{"num_hidden_layers": 18, "hidden_size": 448, "num_attention_heads": 7, "num_key_value_heads": 1, "head_dim": 64, "intermediate_size": 1792, "vocab_size": 2048, "hidden_act": "silu", "norm": "layernorm", "norm_place": "pre", "norm_eps": 1e-06, "positions": "rope", "rope_theta": 10000.0, "rope_fraction": 1.0, "qk_norm": false, "attn_scale": 0.125, "bias": "none", "tie_word_embeddings": true, "parallel_block": true, "init": "uniform", "init_std_qkv": 0.0249, "init_std_o": 0.00414, "init_std_up": 0.0249, "init_std_down": 0.00207, "init_out_by_depth": true, "optimizer": "adamw", "learning_rate": 0.000548, "beta1": 0.9, "beta2": 0.95, "weight_decay": 0.19, "lr_head": 0.00719, "warmup_steps": 375, "schedule": "wsd", "decay_fraction": 1.0, "decay_shape": "sqrt", "final_lr_fraction": 0.05, "batch_tokens": 65536, "max_seq_len": 1024, "doc_mask": false, "train_tokens": 990800000, "max_steps": 15119, "dataset": "wikipedia_en"}
MLP neurons of a small language model. Each row is named by its layer, matrix (up: input weights) and neuron, and shows model dimensions 96-351. Each number is 128 + 32 x the weight over its row's rms, rounded and kept within 0 to 255. Numbers have three digits each.
Before each neuron's rows, "fires on" lists the tokens most often at its 100 highest values on Wikipedia text that the model never trained on.

fires on: "St", "st", "est", "i"
L11.up346:124121071139190085080154140202169151150101137148129073163134147161162207137101163089141087120129128080124111082122147098129182163167175099104130126055157133081106109093098129120137110124102128087112151086100127113095114160136084103130073200158100098106093100189119108115087136139164107112136183112138114093091164108158118125174111100144116134131117057095141145122086109176129113116140139069034115110104082102118131109122175134160122149075191172103129129094094142108134098115092188136158104159164109104173090105126172140128163046074161131074114103153134154119118182110171164066157099121079098173105115164107143113139105101127132150086144096113170123137141095111174187126111083160182161140114135147164154118099098163130134108076145164203106110153119065178100146087092118

fires on: "'", "a", "b"
L8.up1637:086182100180175079108123174159095144082147143150160179120125113137131082155057116146119157096125110157139091147113150072075090158102068128135092114102121149095152155079141089167061146132134125085105144083156146162097133091100121093094110101090160186092091126092104131138109167119115120171088041130141166141116112098061164079198147124101155138156137101078119182093107110077158173112156113123088074173143143135118126174154146160132087130127174151165128104134158148109114079127110191127140094119106158088137133086087131164124169126145171131157154104168101078092155158149100144066125076092130073162174147149128136163134149146139134080106102139107185106161111111124184155103154160120143172168170154115136174162085153155162202085122103164143135217076112135073077111089187052

fires on: "ing ", "of ", "te ", "own ", "using ", "with "
L4.up1788:167142081165126140163135118110121086144193150106110178123129168052186097129112113153152149117137117079089062184160140131137111158124141124090116146065128169112146132130129116094064080118172097164126117100178126150173173085145091171147076103132149120170122137109181111102110122149126131139137134087080094087129112119113105122151036098156114109170150117079144087162105125148082071141074076145102090147107143152095118132070137132148222175138165117115124141105133130176096100120124114107115155140147170130138139104099205114162135095179127100131154116136140146172182175158090137145082172140117107091128093197141108143163112106182148042123153167192115104111090077171105121109117155185159120104170142102075061148186062099161155140079101111123164064164132117111119089120123151

fires on: "es ", "ts ", "ation ", "fe", "tion ", "es"
L4.up1390:121140117089104050168144100074070081067155093176084129081148070119124146145094135121132138170129144135127162169143101137072108150083177172104141098036112189077104148174144109095163149201099181148137118105138122146057113159107140098139133141109092143140078082111107170132101089171138150158102137134133181102102162107150126063130082119098169101160111119110117099135124094160139157082155086170162139149151136150094177097049108129131117106154142158121117148101067152124138161124149139124135116118168116145129119159066151149128164129147098122129103147131100100086093178073079179185130131164106152141174146097121180105074121191138083061127178109121093113173090161117167096120117131103117153099117090107081105200082076101124191124140126169091138129158132144140109150102131137

fires on: "a", ":", "o", "Le", "ro"
L11.up701:137192131150137164081095202172199156122175066134135115126123135127102120112048133112146219125186125094142171192114133144133096114109144163127134070058117186144108143135089142137173171152105149119135142084104108176110140081167129118105080097132138125135098125095107079186059160092134158088068166169109119119175112113118092113134095158106131122104132144138091119162102096139180081158157123129078172131124122146099120127138167100137131121102116140111116082099114054119095152175109163108142091072092163176093158090124086164179151091123149141113128058161180103152182126164065140140127157076134135096078216109115158128148166118152142182167086168162100158091080102104189125148113148109152140101216101172139094142124155139147125116134111141092114160157084166098107130139135167

fires on: "Br", "er", "ir", ": ", "oll", "ill"
L4.up952:114155132134170157124114155108110180122121110158131135057183127137140148146085075117163124153156158145055058122146114129162168135144183081101185159190139185108147096138080135138151088108094133126138113147073159184090104106179086147162107140087134068170118097069178185191188105075128109137176142082091128111168183109155092116117101113119162129091105117117156114108116118076180079115144084154126156099105093157159098171125140061146138141119157149127161144108094169115096139194123151209188083108118098149217145159125121145139174090082120139055173145114082136088122115197144110096153163105115125137087168114105128087091115122131092139090137126095123120126126162120123125105115094187104152125195176063076127144118131091109186163133090168151194101155136148145147164158112136

fires on: "\n", "at ", "om ", "| ", "omb", "ac"
L4.up1294:129170110115133096167166160124142107109162197094180127159166083094146173090102119112147180092164139121153098177113156123124135151076134174138148119110137149118176135127116146179127114105074152128104122168101107171108079127105092223107116049081172150164138149100144081053120152050099176098138087123148089141127094121074116127121136120077150123137169118087128163097146141093109141157156084057092095125132104139066097103125081167135191160098148138149135115145097111136177132106091106146076115112143055162081160112149152135109120152177166122166122173124184129130136115170077152132137094087132160157070181131092146156086134107104064161138140123121105095055096109117169141077115141156124119131120110109151103137094083235197128168089110101115141155131122164165143164130111189

fires on: "an ", " ", "iss", "ut", "ation"
L8.up129:124169153112085167120053122095094070121090165135151145078131126118144131140087150122132125161145083154122079107122153173129076167140140139151153134116137105106154118085106095142123153088091153186118137123099171140131178149130177147090166073131179132107111150144175156223154111116109177155064081122155120139119161127089141109183065140130124151124104135137122099119081128123128148102143131114083093126095130108125114125140112114103129132118173134130089108113114128141094139178145102234104180100129078181224119117080182142157138085153138090126100136123163169133068112106110160143072124103202115152102112096095118095117081141112155088141127105112144131103101146113133082136097192119124153164166185154125073098086149124195168137108080151206082165108104143160140130143097102

fires on: "wor", "h", "arti", "He", "E"
L11.up121:137132093106181120099128105079123124166151117119175149130121150192201162097116124119099192127117119147082121174086120197111078102123155187121170135087149202071168151195092081145098119134133105082087148131084038135134099156111141089102102123139101149153090121135211067182130130153094137115145100149173171195093071169141153175090117127153167171114159084144141133151138091121126091099107101144103126198077126116142105108183066122187116186134128168134048134097160157121110124145124105147147134155137186102180112166109152125167131129113122152130186164131129152125091190151185142061088123088137115106086150195066164162124120115137131094113178159120146130146080137066089142108159178141119143171109106156100138128180168193159126187149086072117175088152084146171126144162140091

fires on: "the ", ", ", "=", "est", "ail"
L8.up1530:125175170159120113143129120152118106168161132131204170113122151101154136143109128131184137123099069181104135149117090130112135198116142099101082159132155115079121150097163158143088124121160142182153146171064117152108133069155130129073073079135148122119126140137104115137093155117172099130150124109080123121167153108096144113129114096143121132065096143084085137110110076114167085145138131148140152087149133119122125143113133184200105129148172090112121121160070163124112113148138083087192081140130094094179131097140132068116144161171148163132172122163196124180183130152105187076093127106133111121144121083186101125165182073165159186138104099133135201132135191152151107086138161078090137203128124091121116124067107164109151121194113124117120146065139136175162108107160094

fires on: "th", "bl", "tr", "p", "b", "Bl"
L4.up1133:133156188146140125171091158119125188153112050101136111134139181148193061161071166086117099172167113144155175171091136154125157112111196086086090131166089164117141072129078116078134083100156111083104071139141147112173078127123150137102161178105175114085133079092085124176185146148161157167151116140162137175143140072143098097167126141118140149121125150118136097094121159157153044097135145155093153161167116125081103152124134099196157124146143071126172112180113149117131097113157132096127165092145118119164152078080165106120128183139140158132075071114137039143198157102146146111117131102116105174129188101137136153133164110103161085124154156152103137118067131163154138125052160055168180106115091101111100132125170130126080138130155161160113074157087074100128102093155106

fires on: "i", "e", "es", "th"
L4.up1428:104199089182080129121113118151105073139046181159135143135176153133133105106133143075174172163092120143155149115152092102162127167107162123099123175140163132118147161143119126106148104114147114130152138172111135103135133120094128150084079144170177154121032116107133121171138101136098134103169087117159139142092169149093092146101076130136189075162106107159091150135065168139184105130101137094065154118123123079107114142100138183128131158103153117102189124120085097144115137137070158101141087133095175184139119160155111157141110086154167109125095136172139082186124105111119108109099137127138119162170173177091183121138142100157135090132128145152047174103079082125156173105116154104107167148126068120082100173136083155121168115117083162125078126113060187146171153170116097

fires on: "ar", "a ", "ay", "a", "amm", "Com"
L8.up81:167106145100153096025126138129122092146199143156127146120153136125134122138119116114185104145082111108119090155172073069129113115117100072151146155132133083131167142115124092145109143158105111162107125139150121135099114069114182159121123112109129109178102134141165092066103099165188141118108112166143147118134074168072126163135127199098072155123139105118089189122179154114103096140116151143086109161166141094159124155127092066075163151096063174135071107163151085172101165122109127106168171192082162139113071096116101097077068144097081132122185134095097105138134123143156156134083159084156112082138146154082193117161130100172084116148151103112080095136076114035076187107121111141124144103168072180124148130189161159119100158109092150175079079173084086101104146092163102

fires on: "y", "l", "be", "a", "one", "wi"
L11.up533:123148099162125147073161148101130152109123084156113132139139160083126141069094102126157136121117148114139105176067152066112167192075104151180113136080125165105068114128056089094171177118135118117099131137173117106114126149141115082116135101139168157103081145103131110149165164135111140105197140199159137114160127128188152133195097115110124139117166154091098133162112116118093100184127138158121133152122122120092115105140180156087091159176104156143135148177165160106111086098079131120108129171161136138087142153144130111131135177158062146191158103121169124128138164194171105121137085161109122136138102077112161122144088109140127097166095116146137141076103193110099150140069117109141140154151134154052086146172135050098158130108109098049044153142119149133134137122127132

fires on: ":", "P", "Sec", "of ", "Cour", "2"
L4.up1331:118105120051148182118100107122118081177097140060121091095160206138107133178082115095107125118086082164125212103084123092115159100118178129122091212090095124106142096134122159131093177134134107094135183087145147118116122065089102087113115130164108082166064137113127077150064104132149126097091178101127156131136077153116132148182127071097113133117123134161088203112085139131130122111143140090109165125098161117163160146172144150111099115076161161138113128144140135142201122158108146108158121132138170118113125082156108178166144170114150138159113116138063048137091163123112169157135183113078172174186099143110120082107131119085128118113096079100149137175117155144112153135065132143149096165181147163113137161150130099201104096115138137133181149172090148126136147168191101

fires on: "i", "u", "iev"
L8.up1445:100179074154105120125132182114091111185102117130126135113129145144148170125119092130191165066049120136089158092172135114110109159075184082094096152185154143138144167116138138129140121087157140175100107170108169103171155116152130134134133164187132186108117132148134086129140142141112181125083064153144151126087131116119151108087107113095187132103133124103116071128126135142112159105115102118090148119127135113099133119093084120098123145118092129071137129173093144111087179113090129125102096084088134104157154107087123135114149152139121120097105156130150113161141196159093153104074124158102160140162173134163156085226071122142086127185163113079105111074148109129152149083093101130151235185108192132062111173087136127078137128162108137142171125185112162136140141113116119

fires on: "M", "elec", "sp", "a", "m", "Cent"
L11.up1753:164123134094188118140112144182143177104127101143113148094136121076082153193110095134100145088129086163144122078134146172155116153169167134152123159128148141165174134143096174101105108169097161142114162153100111161116142087109164127087119160106084122104185103156144065155138144151183107131210074098157121131131103112156098121149098144122099088097178115070121172114056122081157139144145086178132106120091124147153124153107121108105119111058169145110059180131159118155164168176147138167057137153115177197152114121104143122098108141168159154167167154170131083117175151184132146131092119151164115192155106128110162118136143073133110144098123051124115182111095144096095142139146156157147095098157181092097105155146133103145129093097126119164076105177120075069093145134156104

fires on: "in", "or", "i", "ar", "am", "men"
L11.up527:175134144119195157099135182099121164087120121089120076115157126130151160105103164094108138048102161134135055087155154080100163176150133077134092130081156136113136120124120121086105142070084129137189165143108113102088068075131110119165140176100163115180168139170137051148143130091087195091141149135095179122066102113100077112151107073157107189107110116119108161164101136144135171128102118141152147095155063178111045178154085093109149099129123138168084167164155100113163139101124099159112126144193111133141110100104147158142187045156073084151139142112170129091128179073170160178072147145127121130137127117134128140141062132122142090187124169086101114084074138064088128129121156076099175157173146127091140100135153111144150169104123138125130112163166122138141135148078087

fires on: "h", "ed", ".", "ph", "et"
L8.up914:108138127152126096102143088134163173174135188153185095068184164143132113130079152118152134187117143184078145112140169161099143188146196146114177099155154153102138143098082137059134114083182139169158117203195113152098150067159095182131116114157170090164086136058169147131160077108097164166102127089086192156101097152143117076094104128099119116115111150120163129117153079135166164094146130117085098229108170133067161163123140079062164108128168130125170134127181155102110085106115064156161100132184102157202131128120115086179172126169142141162136133120153136107116139136105165184086072159095072111114130132191125090173107133103108160149107153111121118152172173105059099137144130109124114113097100121116091174140165080095168118157088137110122123119107170080126180147148100

fires on: "S", "b", "s", "in"
L8.up1430:093112144127183134133066182176128122128114118114135149169123159179122129189021136165113196132084097147118086200115133127113118149093111157109110176074161154128078160116075149179130101114115125082142147068179112090110133067086098093126137153122151157182114130136119096138116066099118147087132150138090203114156118153114180111156078120117188119146144069103143129123111124119102093215185130081055099138158108106140113035176136164077134160084138122115106170101124149110176156129097081123128104055168150114142163104138075098178161122119134119125135117165097120115210180083108130163160131162072113148129187063148119166188076116119162122158095181177176156131146160086160133162114194093159152153139116138171084139106122167156129120178140130148121204187135150076106125106116117

fires on: "As ", "f ", "when ", "one ", "New"
L8.up685:165124109097186105131165135171158172142157094130166086127134135081174147163103156083111111115104150165139116147174092107138106172069133186151135162111109096162123105154158128105092119099080116067120140125116113168139118150150117140131103142092079151144166104158147112153147107137059165134182141159145118137110184132142152132154105177116097084097115064113097121119141086134105123114160071112089166133098186093150094122112120117143126152144151100158149160142076119110054149150141088157097143186152124118151108162163193112182115123114178056179105121114149086148128142128090116121174064120162173152179165104127166147149077097105123162163149173152172119169146105135200139154183117129104144175053171158085092142147145130132148046140142162146045085124085088159143114146106094

fires on: "ex", "Pal", "; ", "i", "("
L4.up6:103133156088177160142165156162163193178159119154125061093139096110172094096140127090139126137108134102115115191148199150114138122106108113098164112107171165120121086110122160169098081056151181127091124140137117136199110125157160162120092113145134089132157080102145092112101110119170159132109154173134095161127094099094156088127148157172125139105095058059074107122093098103162152114126076124153132159156152143116109116102162095130122098113132134085187073153127112216162064102161080148099129134119151168121115152099167177147108084109126100154138054126143131204135134124138107185095168129065165111104130122123122117128147094126157141152086121123116112164146140134128121097110181116116110197148092140077174084155150107131132105153127135094197078134163089126061180116114150

fires on: "ed ", "ated ", "0", "es ", "tion ", "i"
L4.up816:117104119078099126150071074099116108156065093153147099145107078161107129139117144132114117125112125147086160147095132164096143124102129113140168133103125136114197138110082096152171140103135198155132104110106137141097124106141167137083126197106116172126107115191197098121150131059149123118148150149127120121103139116129139101163155125067143110125150137108100097094131100131120140148164115084102164157091107221096117110107091162124142091130102099166105163178149134106102166135118158155165130097163117117129106189101113156111194149160095079162101057100143079119142142071175136121139139129085106138150191122100102142124133126106150068117147055098086185095163173146154128145094121138122096155111180113132158149060118128104110120166134085172150094139096173122100150176126147

fires on: "born ", "of ", "==", "===", "own "
L4.up1616:055140143164152076173095107099156106132132152104164172104126096180144136132167126100154169115119147135099160102129147191121153100106183160165096094144095114094137182162143129093102152126144128105126110116211160129180063157106133147075159117120097108180134071139124083064119128067125144156140178113162189078137103176125075103127103142075083063134173119162095132170074051112164071151121133150139082097081149115115146082167146069154140153187118162097060125173127079130129155129154040132139131156111164153131125127130144180058097136096128031161168127123116102120169099170141167124073130147167106099160117159120155098094140140132108108133211117128127100083115080144095144090106139082131129095153118114126201179106060129153118090130168143129186160136146175095148168157148127

fires on: "ed", "ep", "H", "os", "A", "air"
L11.up1029:079109145104127075149107126125162147128122158162111132127126090116124146135145132089146146143132129122057202148185156128153176107115130088127113172142163162157194111130174179112105143157176151145091030152132103126168140118165096146099092079122158193080144182060174134122153183127081112171130122169132124144099095157122163122094118116166158132110129164111032153122144134099158120122126083131081049180136104114097085129078128135127120105067082200106092088112088105155134144116079177151107145155132134181133133118115141087136107162113143094074157176105127055073114121163130188150095147101104200090112069143119162158103072110104142127113050159130150154101187190166093086094146109085118096079127146133155127183130094183103162111108127151102130080113116089200096133147097180

fires on: "c", "w", "W", "de ", "0 "
L11.up1394:146131103135151174128051118184109151156073121080124125109087146070108117141111114141167175082143108104128155144161160091142127161063162115091120102168135139192112092089086065091147115143083162084112067176168088144128074073083165147152133111149131119086129147145112126122137154115121135202115172149158103148155128144139074151126116098128212084167126073101149119165127164113158102108129112120147080106092155168089091071075109087151109157049169164134160115128115117106089128137101151151163150093167136113126123153156104144159170132137146135126098133133094164120070146119183154131116079112185176160097124171079216130162052119126139099162098109192131152197112101153149117136178209117099125088138111171119105099132033131130127165118096100107114129165113151129174103140111123

fires on: "which ", "inter", "att", "who ", "appro", "have "
L8.up1340:121174132138144103170143157080096100195128085086203111118180103079142103128091145116149096144102091143088101075163124150148132158121111119142103069076160095089144126112151094097214195104076112207150161174147135144148079129085115148090127178130165204109083082121144080127130106155159184120160098075197122072157110141116067112109137142087131153123131062093092091103144141146160098080140116092105131115153139133097120100148126151146125182172124158151072129133135152133081178162163164088167071160150152085106129131146108134126129132126121120163107181135142098057140069151046112100094099139154100174105147150192139090145111123145173120149108080116049095132113183123067127085125114114137098102115137101129094102155167126126121137135101141140136152089150163126113111148152141

fires on: "on", "om", "o", "o ", "ec", "a"
L4.up1387:087199138173122123137121149126073127097110099070139147179134112127209151137080087142119067158134148163083092171143113109117115128164173138081112133109101120148103115107070133099166154154108240122075103175138172150154172156117178146132176164125128080108050087173133133112114096127113120192144137101143092084081156107173150087068131122162142120115112122112145162154170142155126139180152129098063121197122194128117132156138117122115165107095147112197163141133139127096099179135121113176084072166091157086132145115122148147147173146161143111118158096170156142143150086092058104143133105122140147190098110145121141044134089135120107084086153141117180143144082196119128169124115211109127113127155135038121074129124153180127178085158070181119140139113103101067160120163141083

fires on: "early ", "other ", "ous ", "ed ", "y ", "ful "
L4.up792:118108128149185093171115157094100127137130135119121184126208088162129175162135105070103201134119065091082159080097115144111092180151081117113102130202214105092141131116105094073092169126131145141096136111092142141114163142178095192125105149143159124136150146109118145146148102092145080151072163128137132145094053134128103080085161169101184159139056153085114118124127171126092095105120161151109103094088167144122134119191116183168111123098148157160136147118135057103103150110145173110151143095143106110121121181083085153123186121171113061139134148146097142105167117166103119105161122080161137133077116121113185192127159114067131198111074049072161156169078152159125172121086174156189155120179110104147176137087144109141087151123078116133143130118156100128149173124127135

fires on: "is", "li", "en", "j", "c", "gr"
L8.up1466:162127137158154129140076180177115140170145169141115188139158157082145120120133107107142099121088053119108141167156061136125152144112086089109080185096093140053144161055146105077110150115137064143176125135061113087184189132129094130129131064121102170176127134109145113178172088138075152163108112123121139089121113162182161138105106095152161124102126116131026143163122114103099130167119107106121117150153114092123109163094087126125140126085172111165148112117185169080115071158071094196157107138145079102089194117149120109150161180142094153153108163156156130052149156208183119113128116150234148159095098168160122170149146123097150138101136084175151104124187155134083122090114156059157127138109117191123123130107140123150145112111090155171184134115046129146112143150142110

fires on: "June ", "u", "August ", "April ", "May "
L8.up546:111101106128126181118058136087130135102043164106124140109152118102079131176082074079216110107114101162111173108151069081121143171110157121094092152132128121097152139121162147096112169131128084126156142090166189116168115078147097134117120092087129111117122096194095131159097069142173103156083162154107078130108150093173104118148091120155101136202120158153148122110081172141116171166069140167126168106116175144106109083105111101127095127135142104142154146137141079131099187176121122096168168104156146138139152176100138082109100136164092078063116133150106110173161093142087130164107188111113074081139132170110190151118076189111098105187190141099161176109130099137109121099148151131096133167184159098124106138083143157094073182109168133195135079083136144144127132110103125

fires on: ": ", "also ", "; ", "—; ", "il"
L4.up975:124109139070145118140100160101094170166161128118162151141188106102143105176146134133192136100179058081165100119165108091094162128069128123155169098154122112103074133138143153087083152080132117139136076159153191138146054114192093099101108139177105148148067130108109095146080118088068089151155140202101108113145144171131121130147138165174128124140092088111094147147102143086139080193102139133093093197151156101157148141092135164098110103133126187114088148103097128085144179130121102149136109141088138081164173091145089159102123108150122124132197055126127157173104108064115149173127106154127166110146105159087074125143088096158130163152147129140120138109169106120096185131077103132095162140103135212121165166077128196124085161190133114143181073107085172196094107131163153

fires on: "y", "as", "be", "pro", "it", "ac"
L11.up1464:172126125130152119107090157114147093170146117157129140167156148082129139109067189153141142156106114132128162172104145178115117145144170117134151152082099165110085099080098070123155174130154084159106157126171119126100148090152150157109111088093124115116127092119139139102085132104115165079169125150196166087194130094086121166145077091142178129189087091132125126135084134186160108150108094108177159125135119107125153136124147135145167141106135120150071132125151113145143102134166100068141114159097129087077095118117183118181157133095141078124142112141173075112173109179122156108145099120138121106091082097070106092156134111159159099138158124122097124093074153120110113072115082147159149110098120128121138151096116041098197105196101132122098099165060164177165109128129181

fires on: "an ", "a", "j"
L11.up1511:095203089101140113180127123137139104078203104099143167147165133121184108082076109141131228150116126102129117122104178121147140112172102129164138159083140137104139120134132097121102133121062087105099189141199187164140115144149092131075152082141161224122084185103112105125133172105154098125115129159145163157113088095102068076144083137164131134141126110113119099160078138189141052087110100086104113137092107153138115109137119111135114093115081145124099146150142146118140141148148120131183178089119109150206093083101128134126077076148103094178122122167161131136087081075128124103078137075143175146141161115101118139164114122114103090149051135188122080177136118179123176117101097142179081179157134171138149141138080129149060140112136123101127190111095109175142104151079139

fires on: "o", "a", "e", "-", "á", "y "
L4.up1371:103160112156119124183118131160089157180142112157143117090128116164130133130113132130149157119082088158083116091164060110159116110114116159171098098123161152135140151175136114083142138119088183128153075145127152115078173111155073143116141161211091140144133111199139050119138091077094170154161139064095123116123116116137121116097187105083099107143194142138175147190100151100077179177168148164065152166117195101150155109115123152113116085126122109112186151101151186130081118195135114174156066156149134082090110099095103106105123091127145055143113090186105118142147113180094134099117175123151136185134168154156103177135160165110122139159172128131116190172113177127098085087108129099100104182170110194069082140122039144098128121137138107125115169176159139129150117168147104

fires on: "0 ", "no ", "f ", "outh ", "5 ", "oun"
L4.up1581:083170108182132127123142139091145151107110061093159136103144150165117115138080164115134140085129122102102123106107122097093111179168162155212210157094169132131130095178126140145125142084168113179097130070176114108081137130149156123067146139085102095150133150166147133128106132085149169153082088163143110134138150140120080138168118155114198115157143157102153091111058150125184151120132046176118058191118110138153143121130115141084130109135084119118143181086129071094092182183091101139121138106108118172153099128094144106102165151101111083100137152092120116103139092148091095157146172126122132077169196111136085097087075165122111122168155149048179163152083131095117166162106140122115120092169148138120181107046127183181160154192130157137130149095145091146143143152137117

fires on: "u", "o", "ul", "ine"
L4.up1129:128133088144090134112109144161141131137093175083142151109142092157166171117125145134095209160088137193104055171105153177089144075107117141186122124093146177153082121082164149154161104135079157106143077191182093100123115163145092104165202116136130157137115129109202095160096150077127141135112134122163124138135130152106140115118107196094159091209093129154163134074090112163094097116157125106109163121078168145126106112110114143097094146136110152070122097120089077165078127151100104092135100146138106128095169107105076151090177127086188071125171087144150102179148141143127136120080176178085133133126143100119134135078159180094104167104125185084144175068154141078154089125089071136160098157177092117194067167106155139153147085115114151145113141070103138180164060124156100

fires on: "x", "sel", "el", "mil", "Eng", "ind"
L8.up1201:174140139094125141100102140179102123140081197149213086127111131102142149174102111116146187186137137139126164094117109165114090185134116095133171086146114137104106184123150117127112130157102064125124147165193165131184114137117121133143102125136136166108121136115161128161134090076092099140165157072090154135150126091129062129128095119104065069118166142127125143164138096129157064130094147102176056084159048136145069171090123071137123130136104149085070159062134115127139111091133173118135107097197147094151148123099131083081124145133150151176085125108104105143124167116104123081127142150084109108117152098162153109204209072085080108152106096053104064137115141135109151096145123092103115111150142156129117146125104108123145175097147134193161162143135161135064125121139075

fires on: "i", "e ", "le", "–", "-", "als "
L4.up28:168149142144095084113146096085096097123094102097130151106208176133127095157100122116102161118139137051141116157114121113129133113090215154161114113089169113163113191134132116054135089171179162137104083146124127113159102094101117151091130145098135165126052092103191092154103109041150094175175103101139149170085120112160103093153109151098209112125083136148097130201104097121130128119136085104083134135167127077124072157107113051122066119128076128114089168164122160059120168161117151131122151089137103179158167123118085135118187063104078145133145142153093101141202166135146164108063141167121096167134148117095114048142121158117146054197142155162177109157064131140117119128127096148092152149142160103164135177114142115104136111105098138157107137158118155128073087126116151

fires on: "it ", "it", "z", "e", "in", "-"
L4.up1186:136103125139138150139091147151115089111149130101168091146122137140157121115145152124114144158109097116087113101162126142059129181160105163067155173116136136110169126114105148117189146114081147146104142091157151064136130152113140127129113166195134146130111100058134134210089072105156129156123142113183153089162104093110161092103107075125091186203054151145088136136081117154099115114082095061150130150166161169158144157176164094168170150161160062142127121157095182069119165132090123164166092085127052156078100144101124132179113174165160132126155159122091104115154151101085147173125168099138108128041129137127123126162118115089149122142131149176184111107103119084174165125155148159121131180087105131121082109102137133129156127105069132121148124110088164153107116153117146

fires on: "g", "ed ", "used ", "d", "of "
L4.up1118:126139098082098139146109154142164121102092175092115153117088108160151112135085126102168173100090121169082124161104087152061098117121155172089113128110156140131134116148112115084116118140143154135065109103169114142133164110128120187145113159184168167161189158090121109124207152144076158122117133125100170113101119139138127052092188101127143160105144110140128136130144101156114137160139100069110096161081137147124148099155132158161175176171157090101142124155113159145140130189141192121061118112095094088097121140156093097143172118129149155159143161145147094078161140196106092162077151138075120130158117135134139132078165172131174038157103123117159144114106145128115115107094188146132148124102160105096115150096145149185141117160170125123166171177145132143152118147177187

fires on: "oci", "con", "af", "politic", "ti", "organ"
L8.up1369:155196103169149072069129168143103171139082153137119202059082151148146091181116147156156138093100172158138132149119131162144097128168160112079144157032129122145212119135144093086164119123176106087120132112087106136116129133134154172105155189109084123101107111158159079125157125091171155126119111139148132111089092123094055154099063115089101135139150124079094128134173114059123164103148112125082131091158168156111094142082092083126064133146133139064116104079139123110079120125122136202099142089142162137157170119108123091110174099066123174120125158107136162093130189152040155139083093130070119168101161168140111105111104141174168113103096204103165119117106116109155126147148144123151157140113150141164115173167132087096150135179136095125162121149077168142067112141104154

fires on: "n", "St", "rel", "w", "l"
L11.up282:163151137147148138161134112144079092135113124123126105134145125072161177085192155076141140142109104111101099089096180076121150134090127148153127133122156128128112173110141057145122125141111168116126075195175146174157099122094164126157086130078138215153092141162174172099124107074118144107159122156113092097128157140083124089166140115110126076075109110103113131178134077080193137146084108158108125125127090132081110144095147124080131161088194103136077098137181184079145101108101170156159113114106161032081078158070076158080157112117111106139107068143141118154117121139113181126196142097178100186103132216087128125076143086150077143135153091151105091158120086107098098108127105105117147160099142127122148152124136062073154085170123129196141165172131092158116151133140105

fires on: "at ", "e ", "o ", "ult ", "us"
L4.up1447:161131095167149102098115113093120140157116108143136137179134093121145159189087145129169128191164171176113130152150084133151171093155080114125160167140103140146223099139120120122112119149199171124192101143159143094101158092153144138114096114132078132139137073110151085069139073119101146087119134162149131217129152122122143140142106132052089070090132079183092126059087105104159138087123129129146176072103137163164096153106111095125146145134129173125117156077093159168120141145113120147082140107116104118154190135126143163183108101135157136101136047178146117172146118162137175176134192131143130158092132108081156185116076124136148085124122143087133112087101168097048090105126133111136079174128119115064134157078159113168154089141147108173095071107152149168110073168169164

fires on: "sh", "y", "st", "St", "cl", "ad "
L11.up970:098101164159153134139123135172124107129130091119090147150175143128166112124072086092120119136101111092141146136093129112183167104174139099114115060151110127072167131134133059101135171178080100137087200111099151189115167078144095119125071108121125100097089107086145045117086109093133202135151096156074111101175108131109086153178071086126135174135119140147089155115126135137097043152153173120123116098099100157092101108148070144152086165068175107162156089062117134082130132129176125134168175154143117094083143101113153137134144028114104093099115121201176134130137137124090115091165139103121068143146181143110160137173165111111046077160129193077101162146059072128149127140120123093112169127197176134091154139163128111116074135164130130151115119119110101120080110128139093

fires on: "m", "M", "r", "ig"
L4.up1744:124148164126130066139075099156152113085163148144127166116119135119098163121095111100113159135159177163111129143094138149104135167158174087123118170152102134063085096138136137134095084100084181154086077074107090122113171150143167094109102105123120089093205149098147101150182137129147115183156104144145045143161138109104118081178155133143104083086130122117100160092113110125090062134133115097159186157165097110109136196151084139148153119129148106079178187189118100072072161145134134122102141127118075138118084176075168080162127097136131100146172140159122088118189145135168116125106112122140098112059131085130130150144089139124095066173165097081173182057089126105147099130113183169132051171150147133129105148076095152153180129109193126104159092135146095125082073151179153

fires on: "Cl", "cl", "Bl", "bl"
L11.up157:096067085119198197140070139133144170173115068132144097165149131082182154144128126034122148118142116095095117125094128107143178073167154075091087151119130157111110144105134156171114095150147158185163100146036149156141074106137161148095067172127165102072125135113131112119130200142099122139196089138113155125125113063103156166167093115157122115169112049097105163163090102126112116105173108166161150174169126080155097190057151132154143115087170118138062095148132134156159092171129129161132121122164096106201099134144079098180115122122094131141147118134131140121129159087133168141097177136130121160182137153169149092139147183140105118089099107098140140121146113148122148107058118111107173145115154095160086176123132144057159086101176152115108127066094115101141126145188134